Part of a small language model's weights.
Architecture: rotary positions, untied embeddings.
MLP neurons of a small language model. Each row is named by its layer, matrix (gate and up: input weights) and neuron, and shows model dimensions 32-95. Each number is 200 + 40 x the weight over its row's rms, rounded and kept within 0 to 999. A neuron's up and down rows have the sign that makes its largest values positive.
After each neuron's rows, "fires after" lists the tokens most often just before its 100 highest values on Wikipedia text that the model never trained on. A number after a token or word is its count.

L5.gate1275,209,205,164,215,143,188,191,266,181,197,205,215,202,189,169,150,225,228,212,231,256,118,173,242,240,177,164,186,171,251,175,209,198,221,149,228,239,220,289,216,197,169,119,183,188,228,187,99,190,182,136,173,241,118,163,238,209,225,166,220,219,217,248,205
L5.up1275,110,231,229,205,172,219,230,217,155,192,152,224,223,150,201,182,165,242,176,241,232,202,202,226,208,212,180,170,166,264,179,198,178,254,250,176,243,194,309,172,188,252,153,213,245,167,219,190,249,171,232,162,156,238,214,211,217,135,181,227,176,150,149,230
fires after: "\n" 62, "-" 4

L5.gate577,172,274,186,181,134,254,199,244,214,198,143,241,254,225,160,191,177,170,277,166,173,219,238,207,185,218,206,233,214,152,284,262,158,201,197,280,213,174,234,220,163,131,226,160,233,197,205,232,176,238,209,198,133,199,204,159,214,213,206,203,162,151,119,125
L5.up577,136,205,259,217,142,205,184,312,183,200,187,192,288,191,132,230,197,169,195,210,179,210,226,242,157,217,146,197,179,220,176,231,189,154,173,192,242,170,219,240,237,250,235,97,191,273,219,186,268,192,173,277,165,192,169,192,194,185,226,212,190,118,174,232
fires after: " |" 48, ":" 12, " votes" 6, " (" 5

L5.gate1246,188,145,152,239,156,201,169,239,185,173,107,167,194,183,131,153,201,185,218,182,236,198,115,143,164,200,232,198,146,201,211,178,206,171,248,228,217,184,161,203,225,232,234,264,194,222,150,173,181,222,264,183,209,219,251,173,230,132,132,177,187,149,191,206
L5.up1246,209,239,152,274,279,273,177,225,191,212,188,211,245,227,243,187,118,225,223,234,192,187,224,207,210,226,239,204,160,187,161,281,258,136,208,140,226,209,222,227,118,147,141,203,184,226,135,168,223,221,152,145,130,190,205,215,249,232,231,187,159,172,107,220
fires after: " |" 56, ";" 12

L5.gate18,239,254,242,198,209,273,237,172,212,221,171,166,185,192,87,187,207,170,256,183,192,92,191,111,151,233,241,210,222,289,221,243,176,165,270,175,223,207,189,158,240,167,273,165,219,216,145,194,175,188,176,138,236,234,229,148,181,194,240,138,251,195,303,186
L5.up18,218,273,122,255,192,259,182,115,221,217,157,176,232,156,138,213,134,174,242,224,199,140,280,253,131,207,268,204,168,206,150,200,187,225,155,188,205,134,182,230,179,191,192,172,214,267,143,210,153,155,228,203,251,199,247,203,172,213,193,178,211,149,226,152
fires after: " |" 33, " +" 15, "-" 7, " un" 6, " [" 4, " 20" 4

L5.gate98,239,211,169,168,262,178,165,214,218,256,303,232,246,177,192,218,234,179,192,206,190,175,205,228,203,109,243,150,224,271,159,240,195,241,153,216,149,181,275,241,176,241,246,165,197,237,197,235,232,110,227,179,265,194,221,189,200,251,118,253,286,248,133,226
L5.up98,192,209,181,201,156,179,231,205,138,149,182,238,235,228,219,145,155,180,176,181,148,177,187,193,184,172,154,293,167,194,236,199,115,227,261,185,220,222,220,226,133,266,247,153,199,202,181,180,182,93,216,243,127,242,189,268,251,228,269,212,197,175,246,115
fires after: " the" 56, " The" 8, "," 5

L5.gate745,242,221,138,266,169,232,225,169,230,213,167,287,181,221,177,185,203,161,138,270,223,134,219,231,176,189,228,175,185,190,182,218,203,234,169,204,222,181,234,212,206,210,260,189,171,234,238,173,264,174,188,128,228,171,214,181,195,194,166,206,186,192,208,154
L5.up745,251,209,230,213,140,233,165,235,208,189,210,279,214,179,169,178,169,214,147,301,174,184,302,223,186,196,227,127,253,173,278,276,107,272,101,274,279,201,217,193,174,178,203,184,226,211,157,137,186,178,198,215,164,160,141,140,187,157,199,230,225,192,181,148
fires after: " on" 59, " On" 13, "On" 7

L5.gate1156,190,142,123,201,187,191,202,233,190,140,219,126,260,171,182,133,123,219,153,216,193,177,125,159,204,184,202,183,236,235,178,230,149,205,265,226,261,198,249,221,173,240,183,230,247,236,243,173,118,204,236,153,119,212,257,196,221,151,196,219,191,178,198,224
L5.up1156,192,219,143,85,210,170,158,252,165,215,194,219,197,226,192,202,98,205,192,198,161,188,129,248,216,132,157,168,238,150,182,313,172,252,153,222,235,218,291,287,201,224,155,177,191,239,148,210,105,184,204,204,148,181,164,236,237,128,223,201,225,152,167,245
fires after: " and" 21, "." 16, "," 10, " |" 10, "%" 9, ";" 9

L5.gate1697,178,198,257,264,228,221,117,205,214,226,134,237,182,184,83,243,125,231,230,204,163,199,231,151,181,165,182,217,206,203,209,204,180,268,243,205,235,168,246,245,155,264,249,195,235,223,199,225,125,216,207,231,167,215,182,164,207,226,208,220,255,178,207,210
L5.up1697,241,211,206,217,174,228,215,195,109,218,172,209,218,170,220,174,182,234,158,308,238,202,250,200,186,167,143,219,161,203,189,188,242,226,184,231,192,139,180,285,218,229,263,302,168,213,256,163,146,214,137,237,232,124,196,120,208,213,237,226,175,175,224,227
fires after: " |" 39, " 0" 7, " (" 6, ":" 5, "2" 4, " " 4

L5.gate991,170,200,201,230,146,245,204,279,172,145,174,168,192,275,165,268,192,274,188,191,185,174,131,191,152,232,208,201,196,232,288,234,159,271,197,230,218,171,174,215,135,151,168,197,272,195,100,142,189,187,105,181,179,138,111,213,226,272,218,211,174,201,140,163
L5.up991,197,219,212,241,239,188,179,216,176,168,133,205,222,275,149,192,152,255,213,187,214,137,174,228,178,196,197,106,226,192,235,217,151,226,204,257,236,152,206,107,206,197,225,213,323,188,181,92,169,237,198,172,206,227,216,178,173,266,143,223,136,204,184,158
fires after: "\n" 100

L5.gate1201,237,230,214,235,148,160,250,218,210,195,246,185,162,211,137,193,187,189,177,218,258,228,144,210,160,234,225,193,166,251,261,232,169,273,232,186,267,254,201,211,237,165,219,254,181,241,92,190,258,189,178,161,242,219,230,185,231,181,295,255,183,156,242,264
L5.up1201,196,176,249,182,181,103,224,207,144,191,133,198,221,195,278,245,226,230,223,217,243,207,213,179,175,230,198,216,225,200,259,193,203,296,105,202,206,256,207,118,201,127,211,200,264,237,150,313,139,205,254,216,218,177,245,219,203,184,207,211,204,200,162,269
fires after: "," 21, " ." 11, " (" 9, " 978" 5, " $" 5

L5.gate237,231,172,165,207,206,201,160,190,219,234,231,143,176,104,163,205,182,187,240,259,230,176,198,231,186,214,237,219,233,177,182,156,208,214,96,230,249,230,126,167,180,122,236,196,224,180,170,169,247,214,190,195,243,251,199,222,236,184,220,215,194,193,274,153
L5.up237,161,191,239,178,144,236,247,203,212,138,203,181,247,251,186,178,225,240,171,244,155,131,182,188,173,242,238,230,194,176,214,157,249,204,141,224,190,179,189,162,160,157,277,229,248,210,163,210,232,234,165,219,256,241,249,210,169,187,230,222,184,188,179,252
fires after: " |" 25, "," 21, " ." 4

L5.gate285,258,226,171,196,216,180,279,212,204,253,213,209,216,193,191,193,201,212,223,252,214,181,223,278,241,201,226,193,172,167,168,220,128,145,268,200,245,280,207,191,188,230,196,295,164,242,179,175,226,170,260,174,185,263,221,194,225,228,193,145,148,208,158,207
L5.up285,171,222,120,184,254,150,168,255,269,164,162,244,170,146,201,235,187,213,182,156,156,193,170,204,205,169,196,215,172,165,85,221,211,134,245,221,184,280,190,106,196,214,221,279,91,187,237,86,201,178,195,218,168,226,171,210,239,234,216,186,156,194,215,241
fires after: " |" 29, " " 8, "p" 5, " revers" 5, ";" 4, " Rep" 4

L5.gate1577,237,241,248,207,189,206,164,240,263,215,185,201,175,151,175,198,186,213,151,154,257,164,254,194,131,180,199,175,190,194,176,356,126,232,173,160,261,122,191,225,197,191,156,200,241,228,174,155,250,229,134,175,151,161,221,188,208,140,147,233,124,239,162,140
L5.up1577,195,218,189,173,223,267,189,219,267,194,151,216,261,120,216,228,277,140,127,191,264,200,239,186,107,175,261,269,195,237,248,246,253,165,231,159,193,191,266,141,200,262,158,281,166,220,197,146,203,220,229,186,250,228,163,203,162,119,182,263,214,205,107,196
fires after: " on" 50, " On" 12, "On" 7

L5.gate794,207,263,139,199,223,213,189,201,236,207,199,246,232,216,129,213,248,203,236,210,199,222,135,195,217,177,238,221,242,266,219,192,133,139,243,199,185,184,218,175,203,173,204,141,181,185,173,94,213,170,201,222,204,215,249,180,208,201,196,240,193,166,146,191
L5.up794,166,166,238,199,189,218,196,141,219,286,186,180,202,141,123,291,187,164,186,224,116,217,260,175,230,162,182,243,171,153,248,180,175,195,235,217,209,160,209,197,223,246,220,138,200,218,221,226,159,195,283,199,150,148,166,217,185,241,197,206,186,189,264,181
fires after: " the" 29, "et" 10, " (" 5, " The" 5, ";" 4

L5.gate541,209,270,202,223,196,227,207,249,237,177,234,216,240,167,192,212,249,209,269,175,148,178,161,165,231,208,229,251,112,256,235,269,226,231,167,143,341,181,224,240,189,192,229,190,205,264,164,110,218,168,157,186,128,190,255,194,213,189,195,213,175,192,189,208
L5.up541,151,239,205,158,245,200,204,268,204,218,143,155,205,136,217,230,174,217,201,165,175,236,210,209,261,198,205,150,175,193,129,284,179,171,189,145,278,172,272,279,233,264,124,224,190,287,178,235,180,171,177,209,161,206,164,217,161,159,242,178,120,159,188,182
fires after: " (" 38, " the" 13, "|" 7, ":" 6, " between" 5, "," 4

L5.gate788,122,251,175,168,183,216,187,173,187,212,158,198,160,144,201,166,204,169,205,192,130,258,134,201,150,114,223,201,150,231,153,217,178,172,176,177,203,181,285,229,198,261,152,270,266,218,81,163,170,172,137,205,207,217,251,177,266,326,229,205,262,225,166,212
L5.up788,207,182,100,283,162,119,133,243,266,237,98,169,197,172,208,146,178,241,188,197,117,199,129,178,173,136,224,242,192,265,144,191,238,114,197,185,293,163,201,168,207,199,157,290,170,167,108,124,132,190,202,171,187,195,209,233,202,252,176,218,196,132,123,204
fires after: " |" 75, " 0" 9

L5.gate423,195,179,191,208,197,165,256,222,167,132,174,209,205,156,179,126,246,212,257,188,250,172,215,223,170,204,242,101,113,166,183,140,167,241,246,134,236,222,205,146,150,188,184,264,225,193,173,130,208,196,235,195,165,194,188,225,237,130,195,288,227,187,220,190
L5.up423,202,242,227,217,211,196,146,217,217,184,138,169,213,173,229,252,205,172,179,192,218,221,192,177,213,140,223,250,175,193,112,236,196,160,268,227,245,221,194,206,276,56,181,296,236,247,120,197,210,227,229,230,257,193,280,168,268,247,182,253,171,225,191,136
fires after: " |" 94

L5.gate1755,234,205,166,284,176,252,211,201,181,147,196,217,245,205,188,158,242,194,238,177,188,147,177,267,137,197,189,270,168,158,252,212,214,253,169,223,196,161,254,254,163,196,185,161,233,189,136,176,218,236,194,176,200,200,182,240,233,205,144,224,205,149,259,174
L5.up1755,234,218,169,233,236,195,213,234,185,222,115,212,254,195,204,171,268,253,120,217,90,188,171,257,182,183,215,156,219,218,233,253,163,206,158,212,234,169,234,112,218,191,250,128,188,167,211,158,176,181,203,152,197,179,289,202,199,279,176,236,159,194,191,212
fires after: "\n" 100

L5.gate1753,151,163,266,198,210,245,257,187,272,237,245,246,180,221,137,255,188,233,194,208,186,194,192,188,238,203,165,283,266,187,150,143,215,213,210,240,217,171,237,215,162,201,235,231,165,211,186,243,219,229,166,191,153,218,199,196,157,244,197,201,128,261,252,191
L5.up1753,173,184,242,258,159,141,231,215,169,204,232,272,186,238,173,283,205,188,157,130,198,292,166,228,221,193,241,234,200,178,200,185,234,136,239,235,204,252,193,178,206,175,178,204,170,228,236,153,242,186,245,276,162,267,211,274,141,184,213,206,179,185,229,147
fires after: " |" 86, ";" 5

L5.gate1496,285,301,245,204,170,209,87,121,250,177,221,209,157,193,201,197,237,279,212,186,176,185,165,210,143,183,179,181,218,158,301,265,213,242,238,228,215,199,233,239,183,159,214,233,243,232,125,272,185,212,174,209,172,197,197,212,220,210,181,247,238,181,203,135
L5.up1496,149,200,192,177,152,170,159,261,190,136,199,217,186,111,162,180,263,249,181,226,171,167,225,181,122,211,177,149,206,174,170,193,242,189,207,218,184,231,196,197,175,210,153,218,215,114,185,254,147,227,171,230,133,189,166,226,178,198,183,182,187,206,170,161
fires after: " |" 38, ":" 9, " of" 8, " the" 7, " on" 7

L5.gate424,199,189,251,275,131,147,184,206,239,197,181,275,179,197,166,200,124,228,160,251,231,219,228,207,266,176,217,197,227,77,192,256,193,200,165,176,155,247,210,137,173,220,255,204,242,262,116,196,151,191,237,195,161,141,201,193,233,138,238,153,201,227,314,151
L5.up424,202,260,181,193,229,214,221,205,219,243,180,207,195,183,134,176,226,249,162,224,219,227,215,268,181,201,212,227,197,180,239,251,238,200,110,217,170,124,243,164,270,216,178,209,204,167,217,119,215,253,156,227,216,173,162,148,206,133,289,237,164,203,152,192
fires after: "In" 22, " In" 16, " on" 15, " in" 11, " On" 6, "On" 4